Weights of a small transformer language model: 8 layers, a variant of Muon for these matrices.
MLP neurons of a small language model. Each row is named by its layer, matrix (gate and up: input weights) and neuron, and shows model dimensions 0-127. Each number is 500 + 40 x the weight over its row's rms, rounded and kept within 0 to 999. Numbers have three digits each. A neuron's up and down rows have the sign that makes its largest values positive.
A block is one neuron, or neurons of one layer that tend to fire together. Before each block is what it responds to, as a language model described it from the Wikipedia text at the highest values.

Description: Relational prepositions
L3.gate21:589479444502553477517450494461477468483431492498459534484512490534454434474488474498607478486488516601487562508547470514494505506484438448565496527549540514456500473527495491432511514523508511532494547491528512452534473475634561501503553474513414441478472482522514451505471553480500465502482461456536471514453483568494496489460540615453460574567427481512479482531469494440426459550498
L3.up21:565524463478462500449536425511484534504498519530543503529524484449471510429608475500595460582505524528449533445466513526528481531452499441560503491496461494449497439446466552448496523474506578493504519525463480465530531539492527448458503511505462540502479449565433446484532522442454484522502441535521504533621557525510530517445481527546366487496510497522456497593462452481449490547522
L3.gate70:492486554510540517503526511457430448516504529509402489597479434517492515527500488491445487509440427522476495567512556454523506494414545480463467442481498445544489546560526501430479535483513464526529530515579472567535510530486517523481495522479504535470481445445577568481499556587402476537463467537508501509476577556478538516508500497483445507490470488443516522518439476527513478468470
L3.up70:537467487499435525475516522479528444493515490480548508458484444460524455471605494551534472544454456460542536470606491493426484527485586462501497491456520474510396526485473477544558460528513507495539573481519562429523518505504510604546525516505504474569508537513505497551450534532482563509530482501511463468523553429536593513461514513486511400511502539466541558531557465497463450474448
L3.gate330:494515453501537562494542527418458466492545466492510473480559535497552516544439524587510492517563478495518489554560551527441450551524507586565546560507514524513435550518478436477507511520460509486494493484502574504520434407656490488566506445508402560490532498477536516472502528442560436475444527553485483512502500552425422505474563488525480549498430539511472514485573447482527466433394
L3.up330:479596550503524484496453492430496425505577501495485520451522504468555474499518534485520477488543521563549542529618488541444485464523445497539544506506474439507499510503517547520538502504551494508515552514449482552422485430488445480516540385446438547499530469492430464542501519519610513530508478483572481495516520494620453473533455487514486476479458502543480519523454503539407436509504
L3.gate341:463449472518506469507489546573478428497480448431473454481496484470534548433470531459486579517480531412530532494492452522506483467541520473526494563514523482505514559551505491463457529472530500557519523448544424576538464516464566412468532432519417445496498448504467524494528527467472422477440490534364495522468499483497452512509480561553492511504492543492539400533477499548512523552470
L3.up341:549473533453524562518551543602564527537459437438539496504546567415492416517516470470548588480531435557472480549486463522522503496427532475577446523453463500545514482507575542496533481470502503480507491497530487598442468518509473487539538490479491521541527498506469554493440555487511496495532403459523468476492460561521498501530520529470460426517541446440507456443430402544504457449550
L3.gate344:429476487467478497543538502510465522531502530469435480531554533548593521451502514484445441548499441494528526440484544494514522515531441503429465514585476510529513488497498534447506456547458477511472475513547542464465580528532477542465556458546455410470479475472510524434560537486479531479508435511506529486481563577535549455514441476498507460439483476538506484438529522495493480530451
L3.up344:443617578448513518495480586551499473555419516465534499469542482486533495478520498545471504526511552485436537482554489582472528477466552489487445528506505508433513459414533460526501509536507513442530393515477614525612496448524519456505449504468516513490491446528456579449504567484479483487469551467509483484531517515533532486512478597533455484488497517475494523513493513459491508549531
L3.gate369:521522482547543504543491506507493495549532510545528440472438401443528504458519491418547536560507582512529450444490531522554495536529488448489482484517496440443448489539460474415510518460412563474511506516565452498563495453439535548454504475567460493487470485550467473460538546496583494527530493526472525460453496524560500496564574478515441448500439494465527467579509486467523539577403
L3.up369:449469472539518501513562463550507502515541537455448453501503432459506479547490452467529543563526414536510493517480475501496504479519495432392515520497500552493398533509526498523499463440452538566506435494563448527507501459478509476471510538491479516471526496453451421510488481525508480449566542454484481537474445555566540547513498533483499463502484502451476545488573539479483562546506
L3.gate389:526566508513546506562511495532537543489532457480483559546561495565475529490479515510511616568443516499480475486513527481470462471578528480542496548494494481536480557526485512415441393481467526463494577520487456564469484472541444566496536413476518546604447476480493493504481543527531551516531462537489506461507498504559434452493486482468495426489510434439490533585481489496524518498510
L3.up389:496582459563486526436510452493535493414468514495533498560478520543481557534482473522497497534459453472521475509489579433525440455492537483491575474513534539512408491482524528473540460446448436573463467529579455527590510478546496492495469485468509398489469567517472511499541482514444509509546456593494470501517414476485450495446442439517561439449501485457558451517480505515494538503492
L3.gate390:507572523516498507536476554484489483536530532567524477447507486477498435525564539459555568509506544491374523474473539448472560452536487454473523473565507536503508475474481482532477545433471458481466514512536523524515517515517500476403507520515458493559485566497471579578524500507520560519484476530464555503544543480416533535489469533477430433492481520551536556523498576563519504526489
L3.up390:529539531407477498611452489511477457537471511501551454500558465446487506485430534428488475470498577426477448467528516498442508552494512469464440501463474477499499498530507467476500511546554467560552507426482505541458496526491498502451551514534427397494514485526444529539489442495477473488547559443605520513463492489476562524516450540538509461494499476571532509480464463463535540488501
L3.gate401:512503495479445497464536529441562491525520541511566493555562531417578559497513447582552491450465506519554550453478486522478444503450486477487472497505527557517453493419489534456437574435500501437564523464478500488483485521476474520565509490525496545502517504523498444600466530421463482508403482548462480533473561483498505472558512567436485443523504507471542559558469462509480504454480
L3.up401:462500562500496473474526539524503465469403466484511488460448442481501469459487447496540493446500531465470448527485472505442484451445503481552521475500519475494488494471462507493521504483506509432501525556526501523495485557542508522484454470525435536461391439532526479502472539430473386488549517429526475540411529518478545471460468424530478506446475505433492438516520388509481549541504
L3.gate421:548526499534541505568539469533474450469526545559493503480481501522513483594550570475527446454478545477547480426517534552527474488484488576528529531515464486457472437464503551431490511486499484522583439501472466471477529500458551528445532495468402478435500550538459448513460497447534515502608538540492460447529463522451527490519465529489479529505491488528496449548539568473539561538471
L3.up421:520495483456496527584547555507529478566590493511554520458502521551443469534498496549457554465507488541567494480471486514510537531512518462513503576531533512472523553490486549497544524484475471540586480512556444494464583466493542519378572498542573543543463496572443517449478508415535480442527519562573560506546481525547514493470467564485541501476430440494456530567471471438490526459519
L3.gate432:496588494511490520573518539511486523520526529532444538602471553509513489476536562502514527573477558498523481506484482478460424549490475482479543478432541500579474526549527465481574504550492545535536607454423480508453476513480532529532518519498545495496470591492497586489519504549540546479439553523453507462547454494473444394441506500514476486532576535508484477545493476501511500430444
L3.up432:519621530460456515430594537482492491500505530475444524541479513449591497489492527566503553474531506516500445488523505505440541490500448507460447464459380463499453474468537524508458567506560556499499542540495434497455447517489440464504480499531536543501414510478540535513476457568526480460520544521456520460562522462530487519465521569470514528441482487537563488537481498455533538470515
L3.gate489:486455501437518614540448442587570500600496456558522498407485512502571418553501509494497515494455534485504493488595539434511459491492551456543523553553469518431510546515493498444508494536482494462506511459533535508456469540515472493556474502510410492553487521471492498484502523435535496545474510475475475434586491454519539491437451466564478449538494444522527502496498507443498576583449
L3.up489:493499472503493511534517560514483543536475527504522447445470490484480516464479519535502467482492486543503481459520493466514511573540483511461531436521528528450462437474447476555467554493428436514598473555581467435533475478469495582502467533451448540436460478508432463492456503527455525486468479452506529459467599486584461568502499438519447528524532417461507497515519469523489451525524
L3.gate500:437620557458499561508531491487510450477459562479482463504564506488500472515561532492530559581540469565541557427452559488476491493455452503452592535495486456585492457500608570483459534484503510481505516547543498495438519489557462494474507450476538495443489500551536477536508509442484437452512527509480478480458532493498437480430468553499446517560498446494489484475608499501538562518525
L3.up500:526551594436528534471523499466414399497486548494480486503548534482490528545539556514555490457471588558520522459455535441522477501506518479530483437503472481500455492512546576513533512496511554490527507475495543525435482470613535474533542546507470529421409524588525475529556471495452471448499466479448509533455513497458447527440540572467500488493479513438528473484499468490523425487502
L3.gate549:441557561494531503536471517526506545468553463485522489540455443532545539557500523486572470543511509554435503505486515518449504456482438505504491450462530530489523510534422433564468553561490485503505449548581479512546478468460484487573536567487502526598545551503489540494505435465535515391519442520492477550459486507461554469507564470508506433484538473525500539540498470505391503489454
L3.up549:470512532451488434514559492469424439534449498554536512519466523503471463465527522561466564477470441465553528568481608470592441501505491433488422535488492561498447527466515557510485490489511491482508455484517478577488495574479466555545493523514497494511534493541515464522549502418439521498470458605496440513438458556562505510522489533424447507539466503542507525511513483560495442431495
L3.gate570:587527560451498563460510551473493446514443496508549474500508443472510516499508457521460582480443547541488547467527554488534495512443374515530502500457506500483517480564488538417498480538497457512488537453594517541529513510477530498541433549522498452521454457545467496497469520515482491424536480574445430509526545464517409463533494508507529425513445513449528522469435473478488430475500
L3.up570:503522488500500535492467567425455525601588439533545496505524540498437507458527520572449505472502583554521423503458540536513490447490474534559624495533514539456528479482483596493518478487540499441530493550551480567492550496482375531498538438489527527503481533506514470484560479498490531445501499537487490506501508526491526457563532500463530479555522503541543502473539492440476464491485
L3.gate641:520498538496449513465471491485443465474440491519474505529501474536451524471517498547566518518542524503471514469543512498547425440540447477501586527552425523512471515475444491481433527484506599441501531551557533555601477391518499484495552518493422545485497441495545453509463546431437495543540467489489533575490560446514496527442499476561473529546439530485538497577510514538475467499519
L3.up641:506466540506520520513495497442470507447506512526510519517489535535455456556516482433574519564544523454491472434522516438561456491499505488446574510539522548495508504520461546511485446490514518537484579588533528528566485526487574505463421455504519483465422522413502493468497528442514543502480504492452478512446475544520453472549549469482499499485421586528538532516513484471474493506442

Description: Verb inflection endings
L5.gate9:453584524472523491488542539516525487496500566451529389495410528524457499487491527420478539456529410478479488553504469527541429505465522544477446468528534521429535539480431475522518490559491464538532484560511509574563460509476444488465481521472541523476573472428455442479502479535536567442554522555528472480477565401544453541538521466549496522488515499453540527491544467471532466442462
L5.up9:523474458527515536536502543451514522481507471460544506450483501504490549544447528489454511493547425534444513462487495539468477405506508501493537490490537463541526448497451433533488443481562555546495527546507542496476382450509425481415486455427436511453454522467496461519513490435492522483439437460458498502574518535482544514475468468473483469499477469477495473528540417519495422439541
L5.gate269:517482536490456591501468525536409582551475542458479447473522489493535453555477544506495523480540436415510531428501464507491467478490515597484451555481480461520469464551484465510495545494466588445459519533493459536525503528499545523557553516432554511560457472435540486573442516486566495537516522493424455527525533482497475421471487546443505527538517471523563532513525484515463534475521
L5.up269:527554523466475505492494557514547517501474493501502559597507470450483490504486537451535426457516448461505551511520511511483561441454457467503527487553501549575529476456544445503493464490437527491513494496440491505491491535541475479475528568491479526417478500519516481566600467414467522553483452511433459431509476496438482600490494588499494527532525571481511443464555448495584515469499
L5.gate392:561520535478459465493537438494534457535436555515501485450537496571578446488502428415584475493505538481492483426426476489469511455491448531491493518471484513518496520492550536488521520462498505507496495555462504513467475401426484467496512459454470538477552485440465480555513481466478494506554530459502522457536563447491420496565504477487465528577500500462508393552521441423496475461461
L5.up392:559506450524478543477439531472462457477510567659538562539471550490554496488486560520554396485453446512530500543542606461497534504496453417506511499514477548527475478514496506481459572468373550452559433515457536584532470543468517399469511459485431573535523525494478570463510435506540459573463478470508472503494514463524449516463470544508467493478490459469497497526468526497503550533439
L5.gate510:494524573455461561499509454491502462477534536457472474448479534476509530521465510534481536517520475495528510514450528502462547432522477524469574490538576506513524525499549550469511516516467488500457484462523508569505521493510461424477426472471502462423499522401517481489548603464452466486515504540526484476438496567463442446436447570503467562466518485539511531464535519482508499548489
L5.up510:449525507483466475415440485481544459549504545501474473475555534447517438509515494498544488543413424523522484527491494520476478583568438511447493495508466486468531523480490593496546501503489500528448528555546499515473421516464486501445565475457476540462470503522487482547492444503463467469598476490472474454504471519534536464583476552519562527498519549514498491478506457503532490555470

Description: Comma-following "with" plus mid-word pieces
L2.gate635:471510469517472550525452546497480520562518443430533462539457549573516473468519479556556485449513533457503476475525486561476465468468535441424496486526547560581494435485483570487453475488457443473499518514575491464450464479515539432577559516540443408568532507521489433485501460486428516463474532439521493507528534505535524446507509458507473488482469501531515483492566495571539522547444
L2.up635:496493532495460496519511573621502485601528425466542509530502494462496497467486509576473558546561504470432400514471463459455481463473544413439481614509506525500491476491501492510477423517550437497483489478467483462433507464482451412497509503543486487472437539487468545493431434488499554489539470495491452553497575493491541448535497554487510531422486502486542481519520486490500505473492

Description: Word-piece completions
L3.gate129:507521551447540476483514516474488477511468462533537516426465424530539466552608567545579501543440520550534483521503485490457553503632499429499505495460496502470482505378522522508532471488465524490547508487529597537547462520548498494499432526506470480494544445447540515471451558490484485543400476486536446545468508533491509495487535539499514521471504541454590503471529512475419552513506
L3.up129:449509518466467485504537432477498508574438404502559461530464467533525492535530519602535467538474512473506512555515492537530581434588543524532484463490510493546511519473487511471500502580529459470518547523453538551448519418518497467531413511458437465501536535472527565443377519543475452538449499570491488454502431513512513511550495521469488500455498511461510518534500464437435525451515
L3.gate158:520521519518498455579500426514536476493544537475470501490508476495506501495391530523460471468539464487448582404511545501559515512460530509463482489507478491598442518564532504495515469453564497484604527513572477530515492477489504449507515490398535489494483552572544590582525536567464552450501476451444500515498498532563482518421577537533550548443506513486465515587496481455443543494523
L3.up158:524509524487500460513546527555489539529477442480551511452462493435521481504538540506500443510502518500503532557495524501438516527491517541564463522433487505489408516477550567485535518450547597512586500500479462524504509537539507498531569567405530466466518576535534426488549501503522471476513500521445428478526545509478508449493535472481479523505453483485538473555501544465493515521483
L3.gate172:475425523500450463500475468425518507586559544476499504358450443460491558481454471463517523471489497431490481613512509447458458501558470504468468505498544487488503535479529512511512464438494478496497497506456491542541509530478505457503536557446520419498439452525469444456497470537503500513465510543497475456579579499505466511445535520470477500527518512496489517428500461605495511507510
L3.up172:493482489454456486569484475517506518518584539494506530434467563506549550489444504478504567518449521518482443547498519475497491540436511525500555472468522468494514475538525478456477495476504457451574483516473554531544545542519490511435471592472451531532439551506484454528571503525536506475493453520506486396569540519528475532431527490533483500498423445533527523533489511551532520509516
L3.gate194:446514490528541477475516571479499519553464471558495531439552454583475518498483477477480536514496497503531512498542479487522507546475535543537463508542509522467435432531458455509494469472546475502478400516406481494547565454544482572531547534519561461508508495398492474539556540466465476506446453539436549449536498491487517469436460495555574531596486559512443488458469493538536507469509
L3.up194:515501463512515404490455535491549518515456483527453521417533464460590535427565488545473480492492553472489493534536500542545505507451544564531489461516505479481537487541468431452506439419454479473519408542493484509468517549487508503498570499444499470477490457479498547548575572497468442533506507507516525551520555543421520502452502475492568595488494538517483506498450582471486497485513
L3.gate243:478551508475517490526507453459526450479520492516488482465566476485499554442468542432516533520455453472486549489499412443528500460479525449474514473471518466504491500511572487546441500480470443432490413481509519475503528537505507459559540565492479475500482511503443545532499581521508507460489478424500553567497435443500492525505521414510575581508526595573504495543494517536564560472475
L3.up243:512532512554471500554450486500462502445446538546546436502458441521520492528526471435553532508522486502461566492548380447569453455474562493506539457514448527449510466465471483495530443457515493450486478458503509533499478507475485585547456487521601477493537526498576445366493514492496493476526398494455537552384521474464461526532534553463475584436516493483393408458471508459496499439554
L3.gate276:444503566476493512452512528528515508397538498514577456514448473445495485513494501518517460463586498499478505436502505517543474462500508400505584513497482508491429483420460396534513464531476511527483415571528525486609545523482431548512480502569529474510516490521519506549485553549515506491468525449467485468444503496491479544420391457485541445517555512505503491537561487462464467528503
L3.up276:536421458453440484480504482469480433498497521522477494503511526445565478506528561479504499460487481539555554500513518484486468500463551589476513527501487439537458511530501575502538518517544572541425550559539557534494524529534477545505523506541433498491489471471561552498514533429475555483471493490541498554565517476471467562544496516453459554518488519390459515586494497502509530459506
L3.gate277:487497510473499494547503592460551548561488508555437520543506456536548467503503553465518469558556548508474464513563535466477501561507504481545559492520432460527459447538410466508559521509436470528572446431425400437503481513552520600464440524553483509514465465484534517477515585500484546553566448496510499505555500516534514460553494495534516465493537553455471504576529451528536511527508
L3.up277:592495484511513499506524467504518571505467461547522562498489527508545457492476402461505487470430488443500531432467475487534492494456527527508489511468568492506471570545458512505536540550460501528479461486448481473552540581610523432472426522504457531412499461426485538500504482501559509524510504475508567489477502489464512573557552563540546585513484593516517551496540498466464500446535
L3.gate356:506529484511520482497547443537563559436514425509517460458486531517456516536562535569559526481521477445454499450506481517487554520600513497483575540484485569541517525499557458468504434556469467494530473550512442547479520541580516447484524528476477501471503516450489492470522431486474491511492456504506479472428508586492410391581460543469571500491541506545499464428447488529501431490501
L3.up356:495468533511568497581544489525538476543509491528491527547431593504435404487502554515495530496505466442529572455506483459504500546505495548458570468542508489579470457536493625442469525525518522455514493543435549474532525596523503524509502478474535515486484517514463516497511473472435510440608510547476478470449566513451450482470523503479553467502553476467600477500487482500478523476514
L3.gate436:448435484508515599365430547483467505532501489508536573521550491547494511508444501467516477513440479472465516484574464507516524535513488452527490486539557417365448470472488492537506461491492445541518475475461544504560495549569520495510472487521527440440499479560502469500565533420514451537488484487531468512507499422566469518481510527532476494547516422467539481523498539510477451563586
L3.up436:375463491446499489450515533433516472522499521548508553511506555505499430483507564462557442468494437504447510501542524501568579483551421503466503489469473355424452501451460438506600523541437519499458444509523529479511508500446477460520562467538550439572480473469503482532482474456565466521540475559481512508475504491531494502483488443541537521507481514496486517530429465537473497472513
L3.gate497:490575505481432458407476466508509479544551524498526592456514500526421458524448491522521516486567506447457493485458505476516527519517472522547491463473526492461463496545537558461488427521433484446482417534464527520585468460558543473540535534578569488484565534552472498449527525463532528538533479601499562476483476444494517483523476469489422536493476423435478466473552514470517466516478
L3.up497:471543517432532512566490505535472492541461422503547547479483479464485514517450487405517548513465550431417551477507501500479538574563467532505522527487554498493523493473503435461458552475471492524406509532477477496450495506495515511401449503460516469451520483517484525483458506533495463562496441546504488442476579494484498520523517511582542536547499481451441540466571471510579553474568
L3.gate552:558509411564555499423554522503516507485494416525512499451455516501514495451497509544483558526440386532474525519526512515472507454529522485588472508500470396473502491497495550497543518542425567539459468510499515530486476492529471533509509542545480473565475515490618600466567562484520498564501475541481445445519521500573475492467425504518502478508425482563499536476540524496461544546467
L3.up552:531485561431462469452477507560590486542487545588461483501469447500488497511414467485546463462510510427528581502567540525545543567445518508432485524483550553522546525502451509442485524488433447523513506563441485580508500520491440487519482553519525514486474496463499530549492511567520514508572529483535478460603514527482508539493416534455576492509509613466547478424428509464504513572478
L3.gate555:483516452519466530500442472610559491511536484559483497509488545469461496534478474430466470438456532458445530508574519462464554617498535482501428511508501532415521508441521518542528573526506530467513493532506524511506520475398483515430565544444511465516505526520497518557553530487592519546527433554491397458529517492469538491459488469463544507472478530539489504575512549556476541431550
L3.up555:450487522489490481517556457522520554507435491490481478453451509498554456459494469511499515539600522531460515562468538469506508484514523546456450489493476470442602477473435529490427460442479518565448565528571496494490475533503445523472458505466557497565479430547477493447511500538557478551487485465484524509546498529450526557465461479471468514521433507531352415504462493474464481487455
L3.gate578:585511532517470464555535547496520509499484540462485512511565492465575509493512517546465475474560454452541577506505488467524517579502534478581515429450462497522481528523499512516539504469539486495454530553539556453501523515486465502471474511494588531545471508466420515502485498543489546542455486452533515515463564526458482453441448464520466512443542536472461484453541566458503568490542
L3.up578:476541503542529529440463532476438584501573545553475519558489491499486511564477495581573444508522590477508479538483522518506512494535482499502566458513472503478462472514476554508487471471530516486509506432503500454458494527409519516384437499478478409590492446478477536479537509499525494544504527473484438413484528488563428481489559536400525491499550580475495568468461587529516562491514
L3.gate600:422490457497452454511532466453471490452465452542427501520517544509544508509479535472537548575514448439521483616498533494491495562478530505519461439517467548543566473510518532481523529521475469519571485470549434529540516444476523541478505516488452410459456547511510545491500470584497524497555511574524520520468412444462528494517504536523464488542468537459583513520486525482586511408463
L3.up600:510525411498426501505589523449516437450432526500488443412456519488531524411521532411506463496476478513502573540539520400452500459495416564525468473492471469458563482519462525544514558490521519464566415433557519471458520439522477542460525599537471447488491519455509521468514502487508498531461505459500504515523565455538566442525530474474526475483521540503537558457450535481508514508516
L3.gate630:537436506472435484515458515527505425373512482507437543545495488529563502531493418558557441501548556432520537504514529478472507581519437560439447499422560543483481507511475534465467519539528442467545427503478494480477452592548494478529515479484487473565475499512568482521468537491490509518496489568438484432526580465424472521467495478460535474454486475487573454452521484470572438556533
L3.up630:543502497431521507531532513448490443488479456446475554594508461585467481514489498507483546425440511471463528496466526566515512571498541533465475507468534552448509479516504540446562468563491419420447421529523523504554501564522529517533582471527487490482481412521533523483520506493498543564509521582584557486466513431448500519478436522501442490481487454469551487514454536473448464504498
L3.gate702:461548530623505520480482479518477609436444476499558456482491436537499499523480557467506511519455431431433553472439487469488498559521428535518496472494485496516446565525511490434486484556535555450493513527513500593513505509481549600488522466481513529535562501517495556444437507507368549539445515519493544555497482551484464498499447530473504559486544489500503546475423447504527486492486
L3.up702:435506496576534556507481479500467537484459474554440534492471469491476450441491549438499450526419536501493563435517478463508499588478484491451481565480456486479480531517512544417486513475508462519457476520517519525457494495503559599537508514522547524551438513530540494539416518495450443518493530504508521465555500524508493512423504513524568523469526513484476462432408469509443488519558

Description: Preposition "on" before dates
L5.gate107:513557505433526537545482471521516548490488514532400531446489506483548479523479470459553578520544501500493560511499452538432525564556490507432485480445518494475468470444442557535496531580498507514514472560467531422574510541551528451532549457453469509502532522560523458418449453497533462476476463541456511469428524490533449531476470549451542548516540551540511522530488498466504513509459
L5.up107:525517474493533517490485496509570510510427577543510502440552530503608473462451450455481553502558496470466562429452450532452511538448459510522533488440486507514523528511464596535473517556498570502515513523496514486599564569498461557468524454481533520534512477530448509450502481463545517481507473490507454450492492528452574517425485482497496590560600465508526451460455456442422495518540
L5.gate153:524508511542564523504524538538498471440423424483546472531497518526461564475591466501555420525523471458498492515473476428507493549545443573472506541552511576461528459449549516516541461513516531498544548514404522514471550550491551547500538515497507550562502478449526523505527525420500498521550501552431474397532490461552550510447461577515511507586479496517462481489426400510463494554506
L5.up153:503484435552476517494506458582524557525492563549442495502527524427522490463530527515546486443532509491508547543471482476431535543445473485496514524514508497486455471434461555560539576578435518540515511490522550491516496548444566495530526540539547501497514598485563461441532454511515499514448491464521612483457496459460473491615471492500551530518542450465492514538473492413572419498505
L5.gate333:553406493461530476489525446519513545454518511528501497553442512507559530446480499499594489537505484484515528502569436464495560571551546517544567551447523499485522472474491529469558558574525507488476512499505492444518475554497496526545490562418455510451527493529559460474463472505472480518434428480530490552478481553506508427490493519465515505439539501494569524503555502504457534500451
L5.up333:484504471476467489535478448522516533496564467504512534498484455495481544500518516506594510532510462546493511483513541518450510511550522535627452524467480518537485443490499457469464534583484527466506444565478543561521480478478554544469497513557510530430527527511560594547556506428519431496486404566519499473470556551465469467552508532548555475472573557502510498530522518464486467463423
L5.gate474:535502478482437471515518508507485516530569499530548512567462510549545513555510512491526515504495475586513517571500446501481523473455516526452525523450509495462485452478485517506493494561502485535499540561459502523541397505489541457465525513552518520578443473464411481454461446447438525463521501534497493437426440448496436550540487492470463463610491462438398535483556526500507475458515
L5.up474:499494404494460512551576542548499399485506529492534439538486523500546523485467568514535524474464489503455506486545522424574517509553476521500502602486462462468519524478485552545468452603469533489480612578475472567535469509431443466496535540551450527556558456412568473487487502482475494506514514517455475477456537472483552536494477522452526534541524437559501549473496478477455484486514

Description: Subject pronouns he/it
L2.gate154:515564514467484455457547489484510473437458499476475538505510527487526528479525463546551585479470520396477522526601535428509536517518550533495486433494562476479465526446442492483531520483412411534505485509416458515451488497504470515486556514559499481499499496421476482504490492529527531509548496489472565519535508432568565490470482475527527489543419517495557579455503554519540490522532
L2.up154:563573458474495449485550485509471488487530523512469489451512547503468453482496506549517524504438482462423541537537577452511530437530513549516502468476505446421470566462421466445591504459471454521533485488468471497493521505469420455430557520571469490455466506468524519492486509565461573540538486512527559544550514424598537510465517461500476543482434529471551568460530534495515452571503